From a checkpoint of a small transformer trained on Wikipedia: 4 heads of 64 (2 for keys and values), no biases in attention or MLP.
MLP neurons of a small language model. Each row is named by its layer, matrix (gate and up: input weights) and neuron, and shows model dimensions 160-223. Each number is 200 + 20 x the weight over its row's rms, rounded and kept within 0 to 999. A neuron's up and down rows have the sign that makes its largest values positive.
A block is one neuron, or neurons of one layer that tend to fire together. After each block is what it responds to, as a language model described it from the Wikipedia text at the highest values.

L8.gate143,188,210,211,193,197,208,179,209,187,202,195,191,201,189,204,189,201,214,174,209,206,205,193,180,168,214,165,201,194,168,179,180,214,235,187,199,187,199,234,200,205,207,215,183,203,189,201,167,191,205,210,193,189,186,227,213,192,202,245,183,136,195,185,184
L8.up143,190,218,243,206,197,209,185,194,183,206,194,143,224,210,203,241,192,193,196,204,201,210,191,207,194,169,219,217,190,204,187,220,201,225,201,197,202,167,223,186,209,196,254,172,207,180,226,184,213,178,159,179,209,187,219,188,192,209,189,187,167,207,190,239
L8.gate349,189,198,186,196,218,171,182,196,206,216,210,186,232,223,227,250,204,195,190,226,182,196,200,198,214,207,221,209,195,154,216,198,185,227,162,228,199,197,186,183,196,228,207,184,191,201,173,200,179,181,209,204,216,190,148,201,211,147,191,191,199,205,193,202
L8.up349,247,169,189,201,209,211,196,232,198,206,178,196,225,201,234,211,232,190,192,203,223,198,207,219,205,228,216,179,188,145,192,194,204,180,179,156,209,231,209,217,223,195,196,219,191,175,202,163,189,194,230,213,232,165,186,206,246,249,204,164,213,217,199,202
L8.gate420,180,206,229,191,208,200,233,178,233,187,194,179,206,170,200,187,207,210,194,175,164,204,151,230,189,228,232,181,176,219,202,235,218,180,211,197,213,222,222,217,168,202,216,191,180,218,176,205,172,185,207,199,199,203,200,212,206,184,211,201,196,194,187,207
L8.up420,194,201,205,168,218,199,209,217,221,148,240,227,236,185,181,209,189,206,182,183,205,170,210,231,217,215,228,197,201,200,189,199,168,203,222,209,203,174,206,178,244,218,206,193,196,212,218,201,201,195,220,188,220,231,214,199,218,177,206,191,207,224,182,228
L8.gate444,189,195,164,227,226,205,194,192,196,194,168,176,170,203,199,171,234,194,205,183,229,203,179,188,203,234,231,225,181,216,215,205,225,230,191,218,175,204,190,220,197,194,208,219,175,172,170,193,206,204,219,187,216,200,180,173,200,190,173,210,181,195,210,203
L8.up444,216,165,174,205,211,222,201,244,195,183,241,226,186,194,206,177,205,229,211,201,194,230,190,236,207,197,230,205,200,231,204,191,174,162,181,199,179,171,221,194,199,188,151,185,187,189,236,216,214,202,164,214,202,206,200,180,217,173,204,221,201,205,212,210
Description: The first = of the closing == or === right after a section heading title, e.g. ==Biography==, ==Career statistics==, === Priesthood ===.

L9.gate107,216,190,195,174,180,209,205,192,226,205,225,201,197,212,171,200,222,180,189,224,226,193,193,181,209,203,162,231,191,219,228,186,191,191,207,212,220,191,216,201,176,173,156,213,178,218,201,219,167,212,172,190,206,172,192,212,183,172,189,167,210,180,197,202
L9.up107,197,176,196,188,195,194,219,179,223,203,200,216,193,162,170,209,188,224,168,209,206,176,214,220,191,181,243,210,195,197,213,198,201,197,217,207,198,216,153,219,243,236,215,182,204,203,240,194,231,186,227,200,228,182,220,187,185,181,218,234,253,201,200,198
L9.gate180,182,195,208,221,215,191,188,180,170,213,169,200,226,208,237,192,215,203,241,178,191,235,211,152,167,201,194,228,181,237,195,218,241,210,237,253,227,204,214,201,198,203,183,217,188,214,219,199,184,194,208,197,202,174,181,219,185,236,221,214,191,208,232,216
L9.up180,193,200,199,171,166,198,168,202,174,175,217,222,187,203,204,183,184,168,203,208,215,195,210,215,165,151,213,204,197,233,206,162,159,196,225,183,181,237,211,197,212,196,163,192,200,194,192,211,205,187,220,190,210,151,223,207,196,167,187,196,214,180,185,170
L9.gate215,190,225,181,143,172,184,196,229,200,171,218,181,211,211,171,204,185,190,182,176,181,184,179,210,202,200,195,213,201,217,212,182,181,197,186,210,221,205,158,226,163,213,148,176,193,241,150,193,202,204,168,166,217,212,204,191,196,209,165,198,215,209,222,223
L9.up215,211,188,204,176,217,188,196,220,194,200,222,195,184,181,192,224,213,212,179,163,204,169,210,199,209,196,200,197,183,200,224,179,186,166,168,198,234,197,185,236,180,185,216,216,179,218,178,171,177,199,191,169,177,167,172,206,205,166,190,203,204,218,198,185
L9.gate452,189,202,219,220,224,153,191,189,200,210,210,225,163,191,192,226,212,215,231,217,176,158,205,178,175,197,205,208,209,200,176,182,214,208,218,222,206,183,213,188,219,217,183,195,193,205,226,208,195,185,186,209,215,193,184,198,206,222,208,199,259,252,189,198
L9.up452,204,224,217,196,204,175,186,241,198,228,213,206,158,169,203,197,171,214,226,193,156,202,158,183,196,168,195,192,205,198,186,209,223,187,247,228,191,204,197,202,178,185,230,195,167,207,189,212,170,227,202,192,171,173,209,206,173,203,167,174,151,214,192,199
Description: Tokens inside proper names of places, nationalities and institutions, often mid-word or after "the"/"New", e.g. Vancouv-er, New York, American, Japanese.

L9.gate171,183,203,204,199,219,223,238,222,237,182,174,227,212,185,179,170,197,188,163,208,200,200,197,185,221,210,216,216,235,192,194,210,166,178,186,211,167,197,175,183,193,160,254,213,200,229,193,213,183,180,194,218,208,241,197,204,192,202,184,165,210,201,195,243
L9.up171,173,191,188,213,202,206,182,182,215,177,185,204,166,200,182,213,212,231,220,240,198,175,169,242,203,204,196,189,171,184,190,206,190,191,200,178,190,177,211,168,229,205,213,207,194,207,188,162,200,199,177,196,210,175,208,208,198,235,203,240,227,195,219,228
L9.gate386,202,231,251,239,234,172,171,226,235,219,165,186,178,217,185,176,185,182,215,221,228,244,229,217,177,200,216,201,177,170,224,209,167,192,209,228,182,179,223,204,217,221,201,220,179,211,211,158,198,177,205,201,219,203,207,205,209,202,209,185,197,221,203,190
L9.up386,211,178,217,208,194,198,175,204,176,198,225,192,229,202,202,226,185,177,178,207,164,235,193,216,207,197,212,194,185,205,231,174,210,201,214,158,205,176,159,175,219,196,200,178,180,167,212,194,190,228,205,179,221,189,198,182,179,233,201,222,174,173,220,171
L9.gate448,180,251,195,219,184,228,191,206,224,215,167,189,197,214,221,203,241,213,165,200,200,197,168,209,191,196,194,210,186,205,236,224,141,210,198,233,207,206,203,194,191,201,184,202,250,166,163,190,251,208,213,185,200,193,171,189,190,179,215,188,197,196,192,239
L9.up448,172,212,206,222,175,229,178,182,198,201,213,151,167,258,189,179,201,166,206,189,180,195,208,196,178,164,232,211,234,193,204,233,186,217,225,195,208,220,188,223,214,222,179,185,206,193,213,188,192,176,173,217,210,166,200,254,208,197,212,238,236,210,220,212
L9.gate493,199,216,226,191,172,205,193,166,229,217,180,196,158,197,209,198,193,204,190,183,201,238,242,209,208,173,198,226,214,229,174,197,188,200,202,195,239,195,193,185,182,206,223,191,177,207,207,208,180,192,191,188,240,239,172,239,209,222,237,178,176,220,200,208
L9.up493,209,190,208,207,202,228,231,186,206,215,195,194,201,183,232,171,202,171,201,173,201,235,223,171,220,206,202,205,224,231,203,208,221,248,214,183,177,211,154,215,242,166,228,180,218,199,189,177,203,210,244,174,210,171,169,226,203,202,196,206,179,189,238,181
Description: The first "=" that closes a wiki section heading, right after the title, as in "=== Vanderbilt =", "==Description =", "==Early life ="; occasionally mid-word pieces.

L9.gate218,193,187,175,202,178,212,204,188,196,208,180,213,193,178,209,195,209,224,205,199,196,184,196,216,208,221,203,177,186,189,217,206,175,183,164,193,222,187,210,239,219,219,183,207,209,187,179,225,185,186,213,182,193,185,227,222,219,206,192,172,243,183,238,192
L9.up218,179,224,170,227,208,207,206,173,177,196,244,212,200,193,200,216,219,201,162,203,199,227,187,194,212,181,196,186,154,195,242,209,209,180,180,210,190,218,192,191,183,213,220,178,180,210,225,193,210,229,179,196,175,207,225,157,218,220,167,198,225,204,204,175
L9.gate270,190,182,204,178,213,214,183,233,163,190,245,236,203,208,202,231,247,177,200,218,168,191,233,209,208,192,208,216,204,222,185,196,189,195,192,214,226,203,206,174,225,202,222,229,220,192,203,225,169,184,196,234,185,197,196,183,190,233,227,208,172,214,205,228
L9.up270,186,209,168,203,238,210,213,170,182,206,187,219,198,190,196,217,186,204,157,225,184,228,170,208,228,162,158,214,184,241,216,208,165,186,185,144,192,210,181,200,197,193,198,215,208,203,203,224,207,217,166,175,207,151,223,192,216,194,252,226,224,262,229,202
L9.gate411,188,235,197,202,192,209,202,196,213,168,173,243,181,202,170,201,177,173,212,207,197,227,202,197,224,205,228,189,187,196,206,203,207,190,242,176,205,219,201,188,215,179,232,190,245,192,164,223,217,163,198,204,186,203,160,197,215,220,199,212,200,167,220,226
L9.up411,204,169,198,233,206,215,214,156,221,185,237,175,195,183,192,190,232,155,197,205,207,199,203,218,197,224,213,239,199,180,204,181,217,183,209,199,175,181,193,218,211,191,202,195,204,223,222,239,157,219,193,207,207,185,188,169,207,215,223,207,197,200,160,171
L9.gate446,199,231,218,197,180,191,206,228,208,218,224,231,210,181,197,194,197,202,211,187,212,188,178,179,193,230,192,213,179,230,195,193,186,190,180,178,203,174,220,198,183,208,197,215,204,215,233,193,190,188,194,178,258,176,181,242,193,198,194,176,188,180,198,215
L9.up446,186,196,220,230,176,196,217,176,192,213,228,188,232,188,220,195,254,174,164,163,182,208,219,176,177,194,208,197,203,206,204,234,197,198,187,160,208,181,196,217,205,232,259,218,196,206,197,199,191,165,193,195,225,201,213,199,180,220,215,195,215,199,209,186
Description: Forms of be (was, is, were, are) and predicative "as" right after a subject noun phrase, e.g. "the album was", "described music as".

L8.gate147,170,205,167,219,175,182,224,191,208,197,188,211,181,166,194,179,199,160,182,212,188,194,183,197,178,223,191,200,183,188,173,216,215,200,216,184,202,223,218,194,215,165,203,197,202,218,211,209,166,178,230,205,198,220,196,197,210,203,181,181,174,158,186,185
L8.up147,168,243,199,225,191,190,151,192,225,217,193,194,200,230,207,200,191,192,202,198,189,192,213,205,162,165,196,191,189,201,200,155,183,259,212,200,189,214,176,212,217,202,221,177,210,226,192,180,211,210,179,181,191,178,199,216,199,165,213,218,214,220,215,201
L8.gate266,169,202,200,180,202,194,177,221,207,142,193,219,174,215,194,215,226,197,208,208,191,202,224,189,168,184,192,167,184,183,162,230,226,201,249,226,163,218,205,207,229,166,189,196,190,183,206,200,180,209,212,188,185,180,168,215,196,216,190,194,261,156,218,210
L8.up266,203,181,176,198,200,230,187,172,209,196,169,197,171,197,180,231,212,214,212,185,191,184,172,198,169,169,206,191,177,164,218,204,172,238,204,200,170,225,204,197,212,234,189,212,227,205,235,217,174,224,224,223,177,144,197,219,207,211,168,197,224,206,203,224
L8.gate295,184,214,215,197,203,164,216,224,219,221,199,188,207,189,159,228,152,198,179,209,214,156,185,201,233,174,189,207,197,175,190,212,192,201,212,198,192,199,172,214,191,186,199,164,181,189,200,199,201,236,216,211,239,202,208,211,205,172,191,181,196,225,205,181
L8.up295,186,227,229,203,184,177,175,183,239,209,199,219,236,246,176,213,243,198,203,175,195,193,210,206,194,213,191,201,172,181,199,201,210,199,207,215,172,180,244,207,213,184,183,203,201,175,211,188,220,171,187,232,201,219,212,217,221,206,223,170,183,208,212,209
L8.gate446,210,204,198,214,164,193,221,181,221,211,195,185,191,221,219,206,229,175,205,186,199,222,178,157,162,207,182,213,193,207,172,192,182,211,189,191,202,195,240,236,211,206,192,219,196,214,200,170,200,159,198,215,172,206,179,235,188,198,180,182,192,174,223,191
L8.up446,176,225,232,184,198,174,197,177,180,222,233,191,195,163,212,226,189,184,208,208,202,222,218,176,208,195,202,205,199,234,210,210,180,212,205,206,231,195,208,268,204,194,197,196,208,224,202,234,212,212,234,207,206,208,205,188,191,162,205,203,214,203,189,220
Description: Last token of a multi-word place or institution name, often a generic head such as Township, State, District, City, or a town's closing piece (Ross Township, Florida State, Flint, Michigan).

L8.gate41,168,204,195,201,205,156,173,166,193,182,204,187,141,205,224,176,201,193,207,175,181,210,205,200,181,206,186,197,200,194,193,198,184,214,189,198,172,201,226,222,186,195,193,188,200,212,218,197,179,198,169,172,207,198,185,220,216,206,219,196,217,189,169,145
L8.up41,166,202,204,184,210,173,216,204,192,180,174,173,140,208,206,187,230,203,218,221,214,178,180,210,186,209,162,205,187,173,193,211,205,240,242,204,170,194,230,190,213,179,201,199,198,229,196,214,173,155,191,222,194,176,196,213,232,207,172,231,244,202,208,189
L8.gate174,250,212,183,195,218,211,185,223,206,210,155,185,206,211,189,222,213,208,190,212,221,236,202,198,216,201,238,186,224,208,202,210,180,211,206,182,204,224,185,177,194,190,194,176,189,207,211,229,198,189,216,182,193,208,218,177,157,176,203,225,181,175,176,232
L8.up174,211,201,186,190,239,181,196,190,207,207,225,196,219,244,196,219,207,194,200,154,204,209,240,164,226,190,191,196,202,194,215,178,182,215,224,190,209,231,211,147,195,193,184,207,205,202,193,228,216,182,217,197,180,195,207,215,195,223,237,217,191,199,180,226
L8.gate298,202,196,219,195,176,207,196,204,235,200,225,166,231,243,206,224,217,187,202,205,171,202,219,192,189,216,182,207,193,205,184,216,203,208,219,169,191,177,222,186,203,208,210,222,181,242,204,221,216,199,229,195,183,178,204,188,186,185,219,182,221,234,200,176
L8.up298,190,203,200,185,197,185,211,174,220,197,155,200,181,226,219,192,191,174,181,160,234,216,230,186,192,229,233,193,227,203,156,215,220,202,230,183,145,237,210,223,181,199,201,174,195,210,216,232,149,173,202,203,228,159,217,210,180,169,204,195,210,178,201,219
L8.gate390,205,206,189,257,211,169,231,188,209,189,193,221,191,205,212,190,218,190,215,212,217,215,201,199,194,185,209,199,219,156,209,196,207,219,208,168,207,195,201,203,229,201,222,184,204,222,223,206,213,184,226,244,215,183,177,191,199,162,216,189,187,197,236,220
L8.up390,221,194,175,214,195,197,229,185,180,214,207,179,201,215,218,198,211,192,221,194,214,203,240,213,203,197,162,198,219,176,196,195,176,232,209,183,160,231,199,191,207,146,221,185,187,200,213,200,208,216,226,182,198,196,188,179,201,166,172,190,190,201,216,198
Description: Day-of-month numbers right after a month name in US-style dates, e.g. April 22, August 19; also other short numbers after a word, e.g. U16, Set 1.

L6.gate93,186,184,177,196,235,228,215,196,218,194,198,224,228,164,178,225,183,193,176,176,208,198,177,201,219,158,189,233,234,209,206,206,200,210,210,211,212,206,181,234,220,203,207,219,190,236,193,190,231,210,183,241,198,155,187,158,196,202,217,188,166,203,227,163
L6.up93,196,211,166,208,218,194,214,195,204,183,185,201,241,228,211,224,188,193,186,224,192,189,156,201,194,207,213,190,212,162,214,194,217,224,194,186,185,215,210,207,241,199,203,210,194,216,202,184,207,169,177,190,161,188,190,203,195,224,194,203,201,212,207,177
Description: Words introducing a name or term after a noun, such as called, known as, named; weaker on is, was and commas after a subject.

L9.gate102,187,220,195,185,211,213,203,186,206,189,166,215,199,211,150,219,198,195,223,140,163,202,193,153,193,208,207,171,181,191,229,198,176,192,214,201,203,231,191,163,229,192,185,186,175,171,220,181,179,214,168,172,187,214,174,188,252,232,189,186,220,195,209,217
L9.up102,190,234,190,169,205,190,198,201,213,201,250,175,208,204,200,178,168,219,194,156,172,237,201,208,223,198,210,201,200,198,226,219,182,183,201,219,184,252,184,170,193,186,201,176,122,201,210,189,184,207,184,203,197,235,208,198,214,236,186,198,201,216,200,203
L9.gate355,216,193,188,218,163,186,225,220,214,157,190,190,198,214,146,222,209,170,197,156,165,182,149,221,182,233,237,216,172,204,194,195,187,185,184,207,188,185,231,208,210,227,186,214,211,200,175,187,226,189,199,190,231,197,178,187,237,214,217,165,177,168,218,210
L9.up355,219,181,191,177,228,173,183,165,170,165,202,199,218,200,181,207,200,164,196,167,218,220,180,215,221,212,217,215,203,221,194,187,208,171,152,214,200,239,244,201,184,188,197,209,208,199,205,215,191,203,179,184,152,232,173,185,175,211,193,184,177,184,193,211
L9.gate498,201,218,177,216,215,205,193,186,195,193,215,244,174,180,198,233,164,209,222,165,218,182,223,216,181,227,193,221,194,181,201,203,186,213,208,188,228,179,176,210,203,230,213,207,217,184,205,191,210,171,249,193,217,212,204,151,183,222,219,200,189,173,220,205
L9.up498,189,206,210,197,180,227,196,195,232,219,194,265,195,185,219,206,174,192,187,186,185,191,216,196,202,218,189,196,221,177,208,197,216,193,140,211,219,173,200,222,202,199,190,201,185,204,201,210,179,196,217,172,207,223,225,208,203,200,205,184,197,218,232,201
L9.gate501,177,182,202,164,174,207,181,172,219,256,202,232,193,212,209,234,185,211,156,192,220,232,194,185,172,207,224,182,157,185,198,229,188,173,210,214,167,204,171,154,195,205,178,203,208,201,230,189,204,193,188,191,200,162,190,235,233,210,203,184,231,192,194,171
L9.up501,159,163,200,201,220,190,176,219,222,214,181,207,206,182,194,235,192,214,173,200,221,154,183,204,178,194,208,220,231,212,214,213,190,156,188,183,199,239,181,176,218,190,201,221,205,198,213,204,193,197,197,200,200,195,181,209,172,211,223,153,175,224,179,238
Description: Middle subword fragments inside longer words, strongest on "au" in inaugural/inauguration, also lati-t-ude, convenience, Inscription, cytotoxic.

L8.gate212,199,217,196,186,145,204,201,201,225,160,211,177,190,196,143,194,234,217,197,201,215,190,196,184,217,191,196,232,171,199,235,179,198,188,198,199,209,174,183,178,193,211,202,206,198,203,167,201,188,176,184,202,215,191,171,187,193,220,162,193,188,190,199,179
L8.up212,218,159,177,232,229,212,205,203,225,240,197,199,181,199,186,142,210,212,180,173,186,174,219,190,182,196,174,213,213,224,191,195,177,223,207,216,177,179,190,209,249,169,203,183,222,200,193,191,221,204,181,205,172,154,233,184,177,163,191,190,208,197,199,202
L8.gate255,237,207,175,221,195,215,194,219,205,212,172,211,237,217,203,217,216,180,193,177,197,204,208,210,214,219,201,220,222,160,217,152,210,199,215,168,175,251,162,201,167,172,201,213,233,209,197,219,207,206,185,220,218,222,173,204,180,191,226,184,178,202,175,220
L8.up255,181,201,212,215,170,243,194,206,241,186,176,226,186,196,200,216,196,214,174,206,202,189,222,206,212,215,210,171,223,201,243,207,192,170,176,210,195,215,173,202,189,198,225,206,230,225,193,218,200,162,198,255,222,221,196,220,196,197,201,211,219,204,204,189
L8.gate321,250,200,209,188,230,212,185,214,229,206,208,167,201,190,187,197,191,202,196,189,193,198,207,205,203,191,199,177,214,205,219,213,214,198,162,210,200,203,225,211,230,191,194,182,170,218,200,224,213,203,203,195,211,142,215,186,212,162,187,200,184,215,198,197
L8.up321,219,178,235,187,207,176,173,221,186,207,173,218,227,210,214,191,208,215,219,214,204,205,215,183,229,191,211,195,199,178,237,189,191,155,179,227,175,228,198,208,194,181,174,205,166,212,204,229,191,224,193,226,193,173,224,194,184,203,164,194,197,247,188,213
L8.gate471,166,183,185,221,181,168,202,199,203,191,196,206,189,214,227,216,200,193,182,223,210,213,234,229,243,173,185,233,188,170,204,201,231,201,175,167,220,225,244,211,205,144,177,187,174,214,189,178,194,209,191,183,224,210,207,207,226,193,200,189,184,202,204,182
L8.up471,202,188,194,205,189,217,211,199,203,206,197,238,216,227,240,183,199,214,199,198,188,208,186,205,225,151,215,221,195,200,216,224,191,224,218,235,211,231,165,215,154,189,198,201,181,206,188,212,216,191,186,165,217,192,226,203,198,226,238,189,167,169,184,185
Description: Forms of the verb be (was, were, been, is, are, be) after a subject or auxiliary, starting a predicate or passive, as in "has been", "were added".

L6.gate209,178,219,215,184,224,178,192,213,179,192,193,205,231,190,225,189,213,175,201,178,184,213,181,187,206,186,233,208,241,218,187,176,158,225,206,187,180,203,184,204,183,194,193,186,202,215,180,184,179,174,213,213,168,219,186,171,175,240,234,184,237,221,202,203
L6.up209,233,185,234,190,216,201,188,215,189,197,182,198,173,137,209,218,222,212,166,193,198,185,189,188,192,184,207,223,195,224,164,196,169,181,220,219,171,198,207,161,222,234,217,181,204,197,222,195,197,230,234,191,214,180,168,182,184,207,210,200,202,204,152,193
Description: Final token completing a town, city or sports club name, mostly English football clubs in results and tables, e.g. Hartlepool United, Leicester, Bolton Wanderers, Sheffield.

L9.gate36,199,177,229,228,174,186,193,196,209,189,194,179,200,198,235,192,204,196,213,206,222,210,233,224,197,221,204,151,189,211,209,177,162,257,197,164,206,188,210,206,181,188,180,226,164,196,218,136,180,183,231,197,191,212,188,193,222,225,191,210,216,221,178,198
L9.up36,183,225,200,182,202,186,187,220,242,169,190,220,188,224,180,180,215,222,217,196,224,198,178,214,201,173,192,220,200,210,157,211,171,218,195,194,185,193,184,192,217,206,176,179,205,253,184,201,196,222,203,211,207,201,205,195,210,166,170,191,203,184,191,193
L9.gate257,195,212,234,198,187,203,188,228,232,200,204,192,180,202,237,231,237,188,216,230,201,225,201,213,229,237,184,175,209,164,178,220,200,220,164,200,211,201,193,179,202,171,241,208,175,263,219,172,200,218,180,217,197,199,233,219,211,182,212,190,226,189,202,208
L9.up257,197,188,169,209,203,190,182,203,237,190,196,198,199,188,169,197,183,181,203,220,190,204,190,190,185,160,189,194,203,187,195,191,194,216,214,201,223,180,210,186,171,203,210,180,190,206,193,206,201,223,148,203,248,209,186,203,189,202,234,190,216,201,222,172
L9.gate473,197,200,211,224,179,201,217,189,228,214,184,167,192,203,211,212,225,199,216,180,202,194,192,202,228,263,227,179,161,156,178,193,191,226,195,156,179,234,186,215,204,173,225,198,184,244,203,194,179,208,222,235,206,205,186,235,192,191,165,205,217,213,229,210
L9.up473,190,206,176,246,189,182,196,203,219,226,213,212,160,201,187,208,189,177,216,180,213,212,208,220,197,193,199,176,206,241,199,201,207,208,215,231,180,214,163,234,221,208,197,184,223,234,198,203,201,196,207,202,216,195,177,209,211,190,176,153,175,167,211,185
L9.gate511,210,161,200,193,161,191,241,221,216,206,204,173,228,187,184,217,215,192,182,213,201,206,223,212,187,269,187,173,197,184,184,216,219,179,172,180,185,203,192,198,188,202,190,222,169,220,225,212,219,206,212,181,217,225,209,202,215,199,187,174,206,177,212,172
L9.up511,204,209,209,184,197,180,225,221,188,194,227,218,174,175,226,209,207,190,187,209,167,235,222,205,194,212,159,163,189,227,211,201,187,204,172,168,190,231,219,188,228,225,213,207,230,234,187,220,161,184,217,222,199,196,194,221,182,182,191,236,205,178,235,172
Description: Digits and short fragments inside model numbers, designations and codes, often after a hyphen or letter, such as MAGURA V5, IL-8, EM-710, US 701.

L6.gate160,178,183,218,205,197,219,218,179,211,226,205,219,209,225,185,204,267,219,207,212,179,240,186,201,185,226,183,201,177,191,179,202,188,208,145,198,193,158,205,189,195,208,171,209,196,179,191,220,223,206,209,194,210,195,175,224,200,216,180,175,201,185,232,183
L6.up160,186,213,205,214,151,207,160,198,228,206,193,177,160,199,225,197,205,234,195,185,220,253,214,208,205,158,249,185,229,235,186,179,222,203,195,212,216,219,178,171,228,224,195,208,173,178,216,180,233,170,174,166,180,217,200,197,195,179,185,224,213,208,195,188
Description: The first equals sign closing a wiki section heading, right after the title word, as in ==Cast=, ==Life=, === Katanning =; weakly, stray mid-sentence words such as further, their.

L6.gate12,194,206,240,191,187,224,186,183,198,187,173,175,209,229,175,247,178,200,163,178,181,194,197,209,174,172,218,187,209,189,211,175,244,195,221,204,194,210,205,183,161,176,177,224,224,218,172,202,201,217,222,172,214,228,171,204,214,224,183,184,176,202,193,233
L6.up12,204,241,177,206,210,163,197,203,167,180,211,203,198,205,177,212,223,195,188,204,189,214,199,208,199,154,183,176,170,230,187,204,209,218,242,196,214,177,181,188,202,169,209,183,240,208,231,185,197,198,173,161,214,193,189,218,208,204,220,206,181,180,201,217
Description: Word-internal pieces that continue a word whose first fragment looked like a short word, e.g., in-au-gural, was-tes, has-te, via-bil-ity.